{"n_kv_head": 1, "init": "normal", "init_std_up": 0.0275, "grad_clip": 0.5, "final_lr_fraction": 0.02}
MLP neurons of a small language model. Each row is named by its layer, matrix (up: input weights) and neuron, and shows model dimensions 208-303. Each number is 128 + 32 x the weight over its row's rms, rounded and kept within 0 to 255. Numbers have three digits each.
After each neuron's rows, "fires after" lists the tokens most often just before its 100 highest values on Wikipedia text that the model never trained on.

L5.up47:157141169162131142129113143129083092058126089095142103131120189113107159107160102114093134124107125157059116140168092142169090073150120057152155116125157151132136107129113166084156113099094156120102116180173091187138149130163131121136178128123176145119128059181133128077142155105198112125
fires after: "-", "–", "st", "nt"

L5.up351:154179060060122114162149135078153121079163140147097160190132104133155050114130093117088178147082174158122173167144134102152137131169103099129103107119124111116098164069138149141168096143157150139136117177155169047179094079152090166144124098154150138131106211173118255109072167142131123158
fires after: " |", "|", " by"

L5.up112:061094107127138102144126094056157182100136057166125153137117139148160090156131206156079098082114067063121151144147128097169098138126147180138126136146103112148142118129119061117099120118146107129098144139160145164110099095176101149129115140127106135122163116105138081084135116132080081156
fires after: " on", " On", "|", "ia"

L5.up222:144052185123107153110141128192077124087099165118097128094123153079129049157117150185099182170127144093154086145164171124142076110101195116131140118183087140148092130041100110158124146138169122119155162130141140115115132152151128081111139137107172123172107177121099173138121049115202091139
fires after: "\n\n"

L5.up204:126014113209140129115137135129095152089145125152073075164098160127186089089125112171073126129115125060129166164114164092125109095144118087123108126126072094118110133107109080079156175123142111059151173162183129162156150139143126113121145157180173053124144132146151146119103116136109106158
fires after: "\n\n", "\n", ")", ".", " In"

L5.up650:127094130093116175142105149172134141117099153171058093079211121151108081095090120135098159129107073144028134078131101118111063061071160103104125173126158100128129044111120162142125136143127114139113130093109114075170140162092075111142151134153147095193148123107083083157104107141104053115
fires after: ";", ":", ",", "Y", "S", " Ji"

L5.up762:106083092114125112170133081109111079124048102164108194185143144079121172119106153194126136169108107148122136103164109076089087135156200153125084139108174111168115120149085149174167151116065164140124112194152019156059140118110110127091186054109097111165152170116111135126207118135090120136
fires after: ".", " |", "  ", "–"

L5.up156:084124130185132127126141118141116104157100133143134096185137130119112103136107101160096176124130080123148133186137115145121063096135118126137158124054174083134084050155118154177095035078126130174123140104137133155114119161123107163098173163135129123127140081119141115097122120154105091159
fires after: " |", "-", "|"

L5.up545:100114105158128155193187086030120076187164092138110127153096126083078145136162170106112052134077059137147141097121135179060110094117141167137165173098120122145143122100098153172073190098104197125078082089147190141147119115152138109045130156093068101120154124169125148107185070096159086123
fires after: " was", " as", " of", " is", " the", ","

L5.up810:128163170098083103091113119121101157119104105090090135138109086107059080126181117141089098177119144173101135124132078064151125113149128110109145115125142129173159139131114131136149075018157109135120171075064130143113173131138133185129107126085125113159170176164121079130126110123102138116
fires after: " the", " The", "The"

L5.up685:099146151178131150107114162134115121190089128112123135091131098110108081144166154133078101120127087158121131184082101185164119156082158113158092130115053133137172136120116122154140068092092126140108110134122185125134118129151117110086202130139148156129133120072142143123168086064161108121
fires after: "\n\n", "\n", " and", ",", " the", " with"

L5.up777:134166173130190191127106102107143104131179111160130110147118082150129118132130161110145142124113166123080141095129119119181142099150122171223149111122145119123187153108149132124110190143037098111133123158153175135082145102088120068136176123133143094156118141135165129133184110123115098127
fires after: " at", " the", " as", " to", " a"

L5.up29:070132122162147133139141162151093104149153106187111130118193104209128057153143063177082156117168106064107131126118068129162141119167181139138149144186173051156140159130139042132159149123127120148135056128103120131104165115144156091111111147135141112113146101130110168124126140101122113166
fires after: "|", "-", " the", " No", " |"

L5.up782:157134228107100150140110047147162109091157153147179124173111099112173119111122147095122155157105125137153140101151123094124131126111113116112139122117128109128139163121118145063134194068069096099117121118140083142177157144198175118133071109124156119124131176106186111120115124110167117084
fires after: " |", " was", " 39"

L5.up698:131144125128126158117149070179161159124099132115074089173164086178193091137131137070088183141190143099180165076113138103174088085123171150155114138131160130125071119109136132167109121073068100082151092124141154082136154215164160113099117105116106138198165174137104134162113113140124089186
fires after: " the", " \"", " The", "ae"

L5.up7:127098113127175095181127170159135100115121120121158063174102128144091129087132131101100172078055179150109125142100123173109144102097111155099111088114127121148103052123123123091121099101158042095114117053143156206120188098127118097116108148147103096155140151074127112075100127174155140170
fires after: "–", " (", "-", "\n\n", "19", " \""

L5.up200:071092138121107156112123135180055140116074089143148179142152103138160106118129153117065143130093139135100156158148131131127086123138163147124166122101144175110147156173064102089127170157114097169119141182140137171068181119129137165134146063129157097123176108114165125083168119131178044111
fires after: " in", " the", " second"

L5.up67:086155152077132086150107114150132090173113144161116108125156131094070115113139161152084133117125046115093123126122137125112115111115172139128141099093127174189181086161123156155087115117195114070142157148145125103096096128151129108077120112125054102189163155108120123140152098129125097125
fires after: " |", ".", " −", ";", "|", " ("

L5.up889:132175114108124135142123101168169143084103091151181147135115141069132118086189168071091057166137151133096183143170162097168133104123112099177120189118127093101140093147079182130090135145115146148120161089055140095122155175181133166103103172169104087113144212087083121175144137072138121092
fires after: "-"

L5.up313:121108139185114195160103125146071149134138106170194098148081126101121128150112117093108077147115108117156145116108115099125097085143140140088194097155149102153141151126112205070122057123092116130105117160117109148094096150132100064152109130137159104163158161155170116094121152083135086117
fires after: " |", "|"

L5.up410:113108093140126126110126100096152139086116061153145119181152076182088152198076154117184135135112114211064132138150112117160104090092114120156073109126094135152127144113106065136113062115122118186153096136071141150139172142160098078118163124092099071152171146108172115118128104115188129108
fires after: ".", ",", " The"

L5.up885:117173226123124126135170091112111093141084097162128072131150140113138119078183100120134159109102151136131137115136096159108119137128140109102131093110095118100063163149094143166169133113086084067121093193118163186056189143145160115090158079172109132181106089027137096120126106163099133105
fires after: "\n\n"

L5.up817:123042120126133127101168085117161116171118132142097035111138155139084150199095116111054121188131151143094161171142094104162147087107148140218127116060128145197159114099148134096119134175093083116063148092153122159125105168174098109109160116183080106154061119154139104124174101145100056120
fires after: ",", " |", " $", "|"

L5.up318:129150136163185140152168114098117108142150085097119183144084143072159161104125092180129083150119186113135125183078093131122101130116176103189145125076138148160138126134062111134132055072143103134113060109093094188150169144151136149118036084113152126130126169097144210101144143168118158123
fires after: "-", "|", "\n", "="

L5.up382:098118142145167139148100126145152086128110063150147102137117113166106130072144104125135154120107122074087136144112085092133091108123108165116145062130120141134177166150128143138154124108113077096159087151185117161148221132156059100128094109109103078145129132132126102174188135196148119120
fires after: " the", "–", "|", " |", " ("

L5.up340:105091151197119082134167126175091141094107161225115156123171090128103123147112142076134151180116125136104125131097071126066126136098135128097127058182147139136067086088107126158176155114148143168124204169125128180116145080144103114094120081135163164188073205135118146144136136132134037106
fires after: "\n\n"

L5.up190:121170193139102161089138098134135145113120133190153098178122093167137172078118151102132101108089081109150113112139185127132119085170108183106115209155137098071154150062137145105120106095161130085112135155118127087148140180146129111121138140142109097188163141126087142135179077080105128177
fires after: "|", " |", "  ", " bill"

L5.up658:101096113114115080093173150157011145121109136151091148135223145133131033167172093172112080122085153097113193167163139172157115147109147146098100152155100123141095163138127147126147067148093134143135170089132118144069155097109109102135171141148158135150112127144107178101152092207141103137
fires after: "\n", " to", " in", " and"

L5.up114:099109066140156193090109150156066149182144126105075128182184055126143115109149127102097149124111176082146177045180142125163115083148113226139161076118087110130126111137170139101187127111140141055082166114138115153124130117130131116100084203189103131144180170149154071149143178148164130113
fires after: ".", "'", " on", " the", "|"

L5.up671:124153170140154144115067148162128143114117096119150116152144141091125137141154135055127139117137089127131203201170054120084153142147170094175130093087141100164148086090136112070083126116106166115139130095132105108124086157142119124136177136171066103126153127097226123072085141164133164127
fires after: " |", "|", ";", " a"

L5.up729:124140138135148150170190088044119128122120138134172100156136136158145114173122122114114125128152117197084085156084136094111110111135135145115135150126104106138158074060114180121147129115157120186069159149177189136149114156177134078110148111146119094114111188099136168127137102104133133137
fires after: " |", ",", ")", " 4", " 25", " 21"

L5.up251:152122124147161162154106154149099214113107057168111106184128081097109125132103110119098144140100125066083109144147106074139147090141096168153109132129107088130118121116105131137091087117065115157125074097146091163105094133108094124129194148113149173134119136114174117105202134072143124125
fires after: " |", "|"

L5.up681:112077128135130084119160136072101151112158094110105121139105125137077140195124081150120143149105072115133143162185148108090111113155111079122138111141163148110144103136084119174126154125110176193132158142076134147105153174156103123157146096127106063139091141128156177120126180159142108164
fires after: "-", " |", "|"